MLP neurons of a small language model. Each row is named by its layer, matrix (up: input weights) and neuron, and shows model dimensions 0-159. Each number is 128 + 32 x the weight over its row's rms, rounded and kept within 0 to 255. Numbers have three digits each.
A block is one neuron, or neurons of one layer that tend to fire together. After each block is what it responds to, as a language model described it from the Wikipedia text at the highest values.

L8.up534:126165073161115112130106168135154134184138179137097118079138164152160099148100085175115234177081120112096099135165159146152162169131180156150101098173060132129086131087155088146158120179109123176086098106101148047102161140173185161119107115136082129114106155174110093128181131172099134107129157090098134122132148132095144158102118134127165164134131132094138130120074084134140165090113135183133159117121074082174142062122132087082120124121106109077119109140141113073129196169166152
Responds to: Narrative verbs and periods

L5.up52:148145135074113129144106118128167203128116087116097091121124141107100129099146113155139156119051127086133101106064167176180077110113130148193067170149171059142105173128159174126090142144185149148100173154132133177180098097167115126125036149165111115068127196129113134185156119138118134122063126198136148135131112093087109133046119132128155133083128094154098110093152144127147129149159147157175134147121128085160120179143124103126159147046129108138128120119173156136120116143070139
L5.up287:122153131092122178138077107126181123154121100089113130143170116103183140097188068177097120116120151162153109106153076074168124115112127113131103120095091054120112142125146152165152132085206138117105144149120095168147123057192135116115126114126100119112161146100165097141134112088096122193048130155131163181092137085075124168059139119190167172079178049118105142145151114105122126158171138190161114112091143118151112136121121139131117124117132160183101139156182159044141114110150140
L5.up308:124141119087175200117115101084188122176087101075107140144096125158183107116080093149155114128158110134147121108106069096156128146115166082161096048081133071107089199148165167154108105132177176140142156165142131080178129103158199141089077126180152150132117125160102083115094089148147174162137095098142112156143086099125100142085157090164147171114123109091124130103093132116109088155190149129131066136117168127161126117098155125145063139139113163188127114148157098062170128131160118
L5.up381:109194104050128143107136129090211134156108070115073153145109159125109133118138113147143140071105095099148152105086153147185098127106091123196126087125147031136074174109194167119101133164157153150133153144119138152192098093162117140083076116176148122103155169146119106136095072164134162128133105169113088155124090136044096100087135123162143125098121096135072129071148132130180129153191140166144111143112147090196156189123138105120131126102143156142134130105165125123136127145096177
Responds to: Non-English name fragments

L3.up118:172080074114150162092055084141074138165072094097078116126139115139139144143160094153165120102100139158166152107149092160187153196182062138148125098108180125144119134173180126134157121133141119143104112122163158157132173148099145118131094106150169145175036080093166150161112100115139144159090150137089115086128116094138088107123149167106144158140101148166120202082141171115116167087173121149107124122075171094130127105140151036102154154098149105175106108137150133153133124115213138
L3.up256:100068138117155182144123160166182079119125136070130143210107139128140120104113075198179167113078083133096121102170147165132099140174082150126108145126175122104117147161129088125142165157135100113096132146176154143142110110111143124139111078119137141116144098114163143178079063139114126201109129142169130119125133140116111111070165134148084162148114147113171151118101165086124120119173125120052216135118155108112150074166161117109118113095131231169040088127112141139109080120148157
L3.up395:160110127082154155147131148110162185121133133115088148143086131139137092157117066184154166101153125153096126097169138160146118152165090128165079080143148076124122174165126069141119162140093129123096156158147075153168107081072105111169175049130161141132059089119147146163107088097062109136100145120154128119163094132106118128105147141143129162093075176131120150107141163119172146119141098170058128155140086075045157080182161130108123115144070183155092105124182166108101145066130152
L3.up421:158139124103124155084127102177133104136134072102155164180121126132185140157146077199212159132151145162134100066164184173185107140150067138212098125138171146131130135149123112114127145136106090173101136139162122168137093160077166083167082122136167087210110099066147133167146077104088086199141116123118102133112137138093084181130116121084142122136109130125114115084135192132153142104187111140041139151095132109106138105140153099100122109103088130118124106120119117147083157092172147
Responds to: Predicate nominal opener

L5.up43:123080136050119162127114085133067084099123134109193109110120173182140107132169088119117187159125093165107127149122104161142076123152109158135134104127189088147124145123134145104106126090082107124081149181099181126146147144104153073136142183140103095161120132173194171163154085109118148118134135108163174119158085108125140167110098102173188198087065159098153100122177157126125073116151116114184115181151088096110155079172080136128131118091065134169132092149091164093179141156127125
L5.up391:111025141126174134123078146154164131123154071129110121119124235127106132080143101135103156132125129139142097138133108149149145136122089170104163115175095143111138102061170157160135132146122134186145161133087116138114128121129087062152059124115111122163141141166141174102128174124106091116145130140110147183118094121088138149100151086119155164126139154086059121140166150147156182104119122134126123163107154103100067070136115098136203108050120163138127083111046175192113161186128168
L5.up399:075127117166078145113120096125134108149155130115073118123122160131162140120173080123221142111120134132146134144151162175134131138112065161155160097116096096242143158048101112096199132177102150106167125136148116111158091113221123134112144130122159132167080146129147146151086167108143096121150136163148165125138086052139143127124148125127188182163111115130147110089123119147113119062101082078145116138088094129098164139127117095104106116123069110124162122152093117143172101116187218
L5.up466:081138110119107156147121063201146123119133160122125101125137139140124116158237118108058160106088090113137117184118140160096090136130160146078101157119220156159166142101090159138131084150089133155099138120042140079161085078111132092119118118148172156160112115084170102167175120105093180143148098136132140166136102112114117142180126143157159137108127116097138104182136135137124145114184171101160114163104136077062065089100142150147187174051101113134130106114101099148105113102157137
Responds to: Optional plural -s

L8.up238:133156115122144152109135108158146159128080105109126154168164103114111140138127131146121184161117127057113168078143136208143075179048121155133142159185156212116082068122160134194180172110148127124076107151102127181111157100084148162135148141131134115056068121145113105138087127170083119136136164099156134206127197129118140078154120092137166103097147121143121095141099089087148144148115125131083109161087118099141090185122116107139142120128120167144064089153066121138150082188132136
Responds to: Word continuations and clause pronouns

L3.up194:109145100117162144088077081092157154163154116099105120115132127149212091117126098151146100100155097108164140078105093068138122117137115054166086089138133081151076150142191147118151113124111159168096163159103145153165155062176093141130108085131190115097158132140104043135166099104151083159147117156102066144125117162083140137073152097117169167150185179130090116098073121113173118156145200147151078170137193114146177135139131130164068123142132150153140120139186116106126134128151151
L3.up253:149104136110193135134141051167151165140124138111140153115115161154137180118141078154128138097099156118094086122158180124142209138107071118156107124125132137092120148139127081100107143073137160060108073166182092133198082097188097123134124176131136133121107130091148164135172118125126076184131140187100083118093070170085131171106128129106116176135142170178105147068168107096151098117135060107149116119136122107102094141123081104225119127118167125118087060104159137109169135142162107
L3.up385:128150097053131125134150118113255116164130109093133089104133137093119119157125102162138154110139171090136087075122111117133192171111155120198109121095143063181133144107205157147120111116159146141058154131150146135160105073154131139100095091145142130064168130138138102151144088108113135146055103186129095103102116077107116184101169106190157140110161094130072151122158165118137133178142169138150106151111168096147075162095172097144113121104118126085156135100186133102102090159128127
L3.up511:203165114117162142175128109118189138175180083084116087130173124039093117155136109099121148158133161127157090152100158117172161158115131148153126186070127160184145107113116097106129117097171116182095119159104147106091124115113135112099093129121168113056095187126112094132147146119106159161054138217118149170096110060147117107137177168153115124145132111179104138137109164091143073115132136110178105115105133093128134189093142088122174128107111102055141100155170164078111135154167141
Responds to: Non-Western name syllables

L3.up66:159164149084149184095095141164129100186110123100135155098156058099174145169167135093128107088095075097119109156144155107131121130104109105130073131150111167054138101194158152117108157114105083095147129121152165103187132120165096108154139179183102080114078107147136074072170186192150190109191136107127139119092064229140167116152175132077144191126124135137115106113135123120121156096081118133122131100135121114103164122102097115130124107130119157157083124093133097139171152158185116
L3.up236:134123098078133147136129071183127181133081153117152136196113076156143094074135062142164120111117099147090103120142100175139106160161150148145103187145105138160121125159161090143133103132175125158164145136117111124197151076171096136097118095176131097035112112103173178140112110115039151190105125115083174152126069132117109142135179093148148150128150172122126139139067126129103062138098100163124144164109109131104155011123142143124134128119104129105086102131153188103149150172123134
L3.up383:132149163109117141137120099193115166166148136096137166142163092127151119202129100178118102107128090109130096160129172153121143112144139109120100166149118108141078138117185103067107121162164115136156190183162125079138174051185102156151128092206136109122111091132077105114132186153112143147089170155146186089093101166128113101128149158103139160117112166112102094096175105118109071142056143122101112100134126118150135079149080111115100149169172164047099099065085125110204093119144146
L3.up487:112153143136159114154127101168103156171119112137122146115103105117110153085125115124169136099091115125219120124103103157162160159152091118203124113086100165152120101099157134134160148158186089163126112090136146117177133116171122124147126113148144119177106098094037165143108183149152191186124172149098177108121135109216160166089223101108136097096112157123098138109113091135085079116120085106155131132082134065136151163088136088116033160155147158103094113154114140147120096084169152
Responds to: Connective prepositions, mostly "to"

L8.up549:105125123168183107141083171112137091174162113071082110144099127115131092138148113078113074155143143151126107211127100147173119149093090115172092109108124129161128143126091163162080087089131148150119127117121099104130160085121089141134149065176105122093088096127110136048109138167156169113138102117106205170077128097156080180062103132146157099129137145168158166111174179055114115136134122111116125160147100131212113113122172089145136114094129148119123134157159117074214186125118175
Responds to: Sentence-opening adverbial words

L5.up65:152107100081125152079136096175174126155123113089165129187080124142216108144105086173116152159106124115131121122192191198185097174182144143156053075114133138167140129131135072122136148120100120139092157112138122128170131114185133104149036130158130112095120087051136160135145085140053110181106122143108136142096140106083116156125120107120157117153070150143134139128098142125165114070183139123116164158123089098074142084155164125116105150117068119152104113152164084119165090139165109
L5.up184:130109102109155122141205107090137134122220130094154063136128155075063157112099134106115144103134066097126106161152110116137148124172152167106138079164124140163124163156149169160095156074062160189135139110127081095126121125117089139172099148145127137090155081140089123127164131142117041175144131090156108145103164155107096145099149090174096173142154177063118170092146131119116111182130137108188183118109149118185086100196143140084172116128136192137101084135174162134143117130104126
L5.up401:156090102134125137115138087073165101135111053082078078164086155071147120142197083145175139130156115077135095208146145147145108150167094181126131068164138132180163179110149075166119119121106123117127113127107094129155129124126103084128107140109166159081177118076126150139084182108092136160170133147116127121105140158099072117087129057130190085205110143117119118111128142110121131122159084124127169192145115136090095117186148114129133154124102158156134105194176099055159144121170124
L5.up454:103079140107113165193089096137081059147182152070166094115136128128118110146196111121093106136092048157106143135095154067165149159146093146221102122075142078137143135191109098116076147136167149161140174117121192096151110092142106133120115204175157102115187128082125146148139142158146173128113167150127141156106113107131162138082121165124109114163116178168166137136101096123124151131190100109116097135087053121106128122140111117107115118086097128115105126135142125113157132073220151
Responds to: Infobox colons; unique-role words

L3.up3:146157059141128148108060098147127152201112148094173131076146081167169156105215124118150121119097109142103118081167179129123153156169082148181115133147160095116119094199205071132122126123153109106105106132138143114144144060135129111128134108173181107147137140126150095161141151126129110104107083169092115081099089114160150202083101166135169135103143076078084121090141132121158095095125156161130105135135178126109111166162055089125105090135114135172150106082160149089139195168155123
L3.up34:180101121123101130166098085121101113145088128073125169130137132080157132084140083112148091105093097126132104135157185140171107165150137130190109180073181103115132180136189064192125094125192117187195134126107171121156147140097098044171097084153125159181096146071162155094099137083132125160143164175062089129042122170115168195114134113088123133094129159120119157149165140121091105174102155166164139094097139100132100086159139093147118139127125120136119113152119134128137136118107153
L3.up447:099156107157128173157086057101145154135078124080161113146147158125152129122119118116133175122147071138118065103172132123145120149182131076166176172098182134151167160151185106109118148181141092168101169135124156144151137118113131034141058165171195117113143091051171056126110113121124175149137155158122108125096152152123174143042107094107129130139089121126101199111170147144118128109095095122182129134087181103145098117107156114114137088095101107143147108107147138119127156171119201
L3.up639:189100133108090145135085118116136137173145162115153132119170160166145098112131120140139148100082152130124130137155130189139140136058082070221105113146208112109137106222149172093165166106113133140135133131104103179196140092162108060145066120132088086156123138090209107137112119118080180107093110116132113182076132109166166115093111078106172140155094172143055124110144157135150125120136130086121141131127142097089157134176093140152158103106101087161117091091103164145103116169137154
Responds to: "of" in formal names

L5.up15:138142144098167164152149097104140103172056107111135074163058152147123090161164072163137158092141174115158122088157126149101110160145114182168144112162128092129120199118094106179166133112125118113103083145146180131115140137120132050115139048139067099153104166138098118150122107085162169098118115165095163131160110120110140125161141141176104131114120174163041091161149025080140092150123119085145141125121135126079190093156120119123131165107096162117049127075138140156137136167142122
L5.up183:117082126125117182131133167082128148177131186133084088158177132111161099125118124083140170114103089100091104097135114171159116137130120154115148088174069081154144097109090095111200134182152124138112174140148120147178134124203097106212104157131152135062150121122090076141095115110172092118147118132111220154107106123138145133134130093159183146159118119145098142161164101122133109069195140095156153158122133114142111056199165072132189103131095121133117120159098092050128124123107118
L5.up432:038071109130158144163183119043118109133106127132175024177097180108159073159111087103129139110128131118121117099154120156151052130182118137103156091188095111180114145140116070137188176160212083148176091152141112141139189126103129110143156126159108091131138125101123131183112124108082107175125104132128165142140137151140108120134089157158161128143139124128094116080082101131101141107149118131165100176119123142213173087136174117153147137118122180130102111154116110098117083108124097
L5.up618:090063144090109142126114064108149211148139145099122100116140153113163108104188090147139177167105079064078077103142096115151118124053109147060120098161146120140143117165170137175165150070144135154084125168110113174154116085123131096161121200150081078146158108114121128160162095080131169152116156068134187154147154161127161130080132118095165169129120160123104069127111166119100159098108146121168143158190122100118116097168150076087116138084154191125141128132117146075150085142102128
Responds to: Section headings and quantifiers

L8.up634:078094129078121141139140057113152158108151107092096120100110115114142119109159076125188135148100086101149090085171101164132142089090098142117068132119151149140080133156097070192145152120205140146070146148091123151142127081129128116169144224122101090135183136137083105081154137120135147120152129153098149173118069142145124143179120149129180149099129173146081069149120135102074153126112162136163162149150145121124142094161121124061122080093114180115142218151128178089127127071105178
Responds to: Section-heading and paragraph ends

L8.up160:094143113126102119102068129105147048143142080137156036103181086125110090090186113108116158085163127045150090150104127163127086127155087127094150129144104184199139058117131144184108136152112144106107092128097144117144103121127135070183208125135146133165109135129108161166144160165149139098163160148164117161140094115153189124077174117136193127123107148146134120158151172159106146130169111088141094162122162112110103158131127114124148155072114129160064062106138135137171144140200149
Responds to: Sports event-name fragments

L3.up145:092147120113163162189122126109148086131107095144096128133108118121137166150107108141087094107099136122117121156134091128167132168067079114134119121140182071093127175136146109155166170131150107160208181195150169087165199132131148095116135136095073080118066152127093144148154127122134210061059155142092183118143111148132112126110137143119144174116149092100116128134156116088164104127113094159184126134141020131071166145111118144105128108108065159119083098083167187117126111130158094
L3.up406:212103115102092165172123096151180100156143136129171086102150136176086126155214090162147147112092136167077119105139129143146145160102091148189110111106148128144162149152139142123142196128120124089092099153117073116158179112120068047143112127118086107057106127084056157147137093126146178114142128136126107148153116055134137082131134134109203167190110138130108152102134087138149126079143088088120153116128127119058173116126118137120141093089088079149133111115144166089146140116207158
L3.up423:161097108159111182124092118142138135110134139108063105083144176143147134175175123115132134094057129143102122142124183162126178136101094153163121176089192112108138191159130190082113136122126164069122070156140178114198095073114130089170112193108063106139101137096142142132118151094102143077157119173101097206109073084156179134133137097127184166167119147143128158111137179141119157104117079083129115108144102124088173167148061108158111088097111116155131091122082121134092145105161130
L3.up539:120124027117147144166118108148216095143199137137116109094124141129107134142176104160081121140094092101103164156145144181151142154157114141048141138138132067174133201076085181140131159116111132109114107132141156105133124075143127095052133149106102087135129101136112137124148196155092175081164146156131157152147122027147104164083160167074176125158177076149121137083136115125132068100164134121110117145145085117120148123133136073156147144087141082147119089126100129082151136120168139
Responds to: Partitive "of" after one

L3.up148:125124132090169169131085106114067192148103129095064092163102114098149103147155107106133136119131159132112111134120180102144102128129076133139133093139121070148091148148144114099206157111157215146133112100119188174176166133210153071123125132129140133142149135120133081124177162155085151126105094171094121138119162158088147108134109130047127125133192120164126133120094056068086138100141120091187140148123129122095191172137083106122160146152154037179145124154162152086152092104114119
L3.up308:076111075106158174092157119171081161153111099114142128191146141108152139124168059120122170109116168120082131113153175175122105128116114100120114133108123051106143149126112095115117149127087148144150107179117143172184117140201095125161151099144096088082123162116166091105164192071070080191125121119095170196090135150123148148097144099131122154131155172142083166179115043104131147132134179098086092171128113143103079090129177160103167110136086166095141085147161183119103129130133137
L3.up577:139122138091109124085086112057183182130109162095123126175137204086162099092116119086125133111114142103110102128182160184129153124072151070155095126107106072095122135141195137151149110134118148121098132172077106167188126117149101088138141035081118120127110198066142089147147151134125092186121155116125186134112167193124156120144160130089141129158099172184124107149136103131136107152124157091071143136158139126078090117123155184135144158133102102073132059169117131104172138090093104
L3.up629:087147065140151123175142079078086131125105098119167056200133123059139104097153106142124105144114135094084136122186087124107095160123140104069134119113126155103163135105076126155150221079125155081121122084083146150159169148157084124125078119135141101119099134159095109087164184125067134154158096165090085160097131146108138096153134115076143103171194099169149139185084106111192121126161128072086139149107117123085136101126130162115183180144179126148075152132106137116167120147127156
Responds to: Subject pronouns it/they

L3.up7:178140192080145152141083061088155106125059105096053136153131086172147090161159119137144128170130140128127113065163132146140155143142131119108117118115148085099144145116051131146176201175171123147105091139113171156127112110116151072111123090114082122100120095112120083157193092072152172070134137149133111118204117141135138136148152117070184138153126123193080149097120059083126131141101137129178161121172160126105188142139155093087127152099116143147094076086129189113139152109118142
L3.up280:146130132071103131152145095152142168161080130088097084156113126178163079167178101165126186178125118128147113053170124161128156144136119128092120134149131089112152175112110089127180155138108166125066135118111116108122146190107130119115154092116149109153102110126109064118130164076122184105113118159109179114174174117097142139195146162164120131131124114197045086116116014065164118146119146089116138125138125080068172151120164125140100167107098140047105099126158139132162120144158112
L3.up373:070113150111114169102156087062105065119144142109135134139112121170097127115137112179161159156130145111115111024159102121149129162158123181144158067109155172112077141130073164161141160089111176156122154189200128138125154124092102065124122082068106084181092130101086096142138086099142139128139071149143197140126144111093109116194140141201071143149136081143102122163113076130154118148193141155131128150140124130114160116200093124134159166109084109084095120107113128132132124158144099
L3.up462:091118083096128141178169101112140129155077154085100093134123096121101132115183153133080142126098135156114098103135124118147130136094065107106173112100153077101157150120067143200176160155124203159171129116107104050195115152131131082148122128130090141157092081116125109100161163092145140186160137175094171128154161133136150171157164120153126130147162196189084230115082056080132080101183118099108125111132140098058146073139151152118151124103111137130093109116142138138119110137114128
Responds to: Noun-phrase opener after articles

L8.up615:135168068030118170158073103156117086208058114113133125125125145115187101131137139165105167121146071129121118129108155144151086185129111124175094122191138169100140167119191080109138157152080114142126133137128153114157239142132103180108065135137119109073170158094126131134148099184180097115093160119087133117167144130110115125140099160107182165155130161141098115096132122135083151150110146129064148147106105111131114089125118086145139167103045092119121111131153131118083124084171119
Responds to: Role or identity slot

L5.up306:169167155070075167094154142147144115152124168082138161117152129162185142154194133160129135103110117149087149103177098175110118152089069106113074125176150140129114126131137131135097166127097100132131147114135120132137170113160085109146137123160080092096046135104125100152092203159081144172090120133105188179137089211083118133146125125167197122091073076178144111080155121177109051146123151123112104110165100083082131152120159147111090079099155124126120120088163159098141130172148168
L5.up494:169081170102151092105123136101144163156160109119156128165115137108117110138124118139170142136098121198145116146157109161152115149076130161151084077157133139174059084059117150168135111145135158176086109170141109107130095118143122127221136093190093113095090115139109170118144105143085124188096125120153170184099106083104148113107169112133118106099172126093155100138136142135184127158174162129067096137135112088127125000156159123096117108145137162103087104145084130081113154081166185
L5.up517:103131158132130156084145088137145104170145156124165116116148058211127122165150110172146124154108098123151079142170172145115142196133124166120078140107112106168123121161145140114204133142086136159122181128111151149128099114104097128175142102116150183142141090164125031135059118138141117081148163134165136042135125077157153128135159079193115107125135116142092111140109120091151142145102142150137159127126182098185147131169143068051102079139129113112068108076103145179088166116149190
L5.up578:128127172096108129144151132134125160181154125119154130113198109146126120153165118150137116154052112167141103077166156181131105130151092103193086087076115103126034119088163144061173147138132137129140170182123081160134144098152096133127155158178086135088112062145164113157145101177158115217132117072174139133091112086094098144097156144135123161094039155134088117101187157088088084120114152123140147136127138107162117092188076139112134094126117131081157116115145163121163145130104082
Responds to: Phrase-opening prepositions

L3.up18:196131139145158181128089130141055101189092147094081152117161115098135106096143181127124107122094120148159114130159163185113109152139101176180127172106128061128160102136192065102109138126146162133105097148162138112173095092213113119085121094161063096129096111117118130026140149117182139090120120129094108119167115134122153137128186140113187156135099117157145154107086082104118076095122047130087150166142133111142128140095160099110115128143127099135150134140192070111113151105188090
L3.up274:080153108149090177132115117077100104111101091143137129187174172136137109128139058133159146101132139100150116118169056163151118155146124142094135092127143136179156103165091100135181147124132151125065094163102172132150126099138096111124082100121153135165127085150166152194202139139140181147111122109151147085152140203124113113105139103082173122179050168192096081107106063140087185095167113097107125154109116077098107147124150108121147165044099105178168103124127152084094140139148152
L3.up315:173210106139142157134108123088121111175137106090044116064137099116168095162080122187132166118097172126150098122122131157142130138060094156186093059173129121157130128136133182110128144122109104067112119159134101162139168111173131120103149142157121134029115112145126129087170165165100144059154134153146143137181104128125139181125165162095211187147118157116121095122172075150141123123050120076132138151130126124145139179112127098128120125116083076129153115154168119086118067122099118
L3.up506:173188159075156161154062104053144180164114086120116139138118109140140126106128153131125148147074098124149086090194078173166135183132060092154134152079130124118122138166098125113131183160161117173108094129160137104147105163104197111160123095121074180106092094125082174112150155076105137141095107118094120118187096170103121111059167137087188137151189153175125165065143102112103165102078144120115130111121179117126097112169159074119124144096109125178094101139157125141115124141093155
Responds to: Time-period head nouns

L5.up223:190135157117113153111060123076138166167126144092089094143158082135140100130145184127153125120096086118165115220123132129118105157131063129168096082096185132132078116152154137124077138127115130130134114101117117105151137087165129138110161144140071067106084123039108109083123105148129187170150178119163173134054124109167128069164161070118177125152084126078133147093136144131165103150134156095132224185114096117128138132108102103126115161126171124129095124138085110181138143133188156
L5.up412:129126089145139163139073105079138110144090129099162049138121139077109126130125120114165121077113089182139101138130059111187189132181158169139103122093182145151100177140189115158084095124130133167147121117078126054145131125098157067130103138147159170082136091139156166105157139151116117130094214115158198160096124142081120086129120168097120147124126139128137116095134079095092152185119176136115116156116096117114092174095107084087159178064106122104124085125109158146147122136147220
L5.up553:142122052169153106093140122087147100138134052118182104081133148143144156087081154147126130155166131091169076086139129096153148155161120140088135095166143122136125112101135114184110124119109147184236169153129133108147084130094139079096114153117074070151130121140090111136088118163130158124126144130123114108114093093111125109133196135091149157094152139137152152139065153141115145112138190174186167155138102061138107180129185073115075221088180153098096084161102123122142115109132157
L5.up627:122093158119170172155127086105164153143147075102129126091086125118087102163110136181119118183082141140161099130138116101157130153192107120152121108106192136187075160140183147142134099101119140122112129144039114134148174118099127152147078184173181042076181108146105095159135087155063134142124181151173114146097100100142148181110132098148151115165086113157105096105176127110108125114100167105154156157074155131097090128134135152114089131079151163193134084207189127095144125119109125
Responds to: Line-start structural markers

L8.up45:130123079167106144129090126145158134134108135095167055151144141110179121095133151140153088164137107137125098160162106068153131130145145130137057169089241131103151198154115071127087158139172092194154110124090139120155142120128140097196109088173116117149182174150108133122171115138092100150194129171097112117085097182130134111087119139088131148128142194141124166111106137096078175167155185129163151133077115117151061145119145069087104121099154122094122102144142134112144130184192135
Responds to: Structured markup delimiters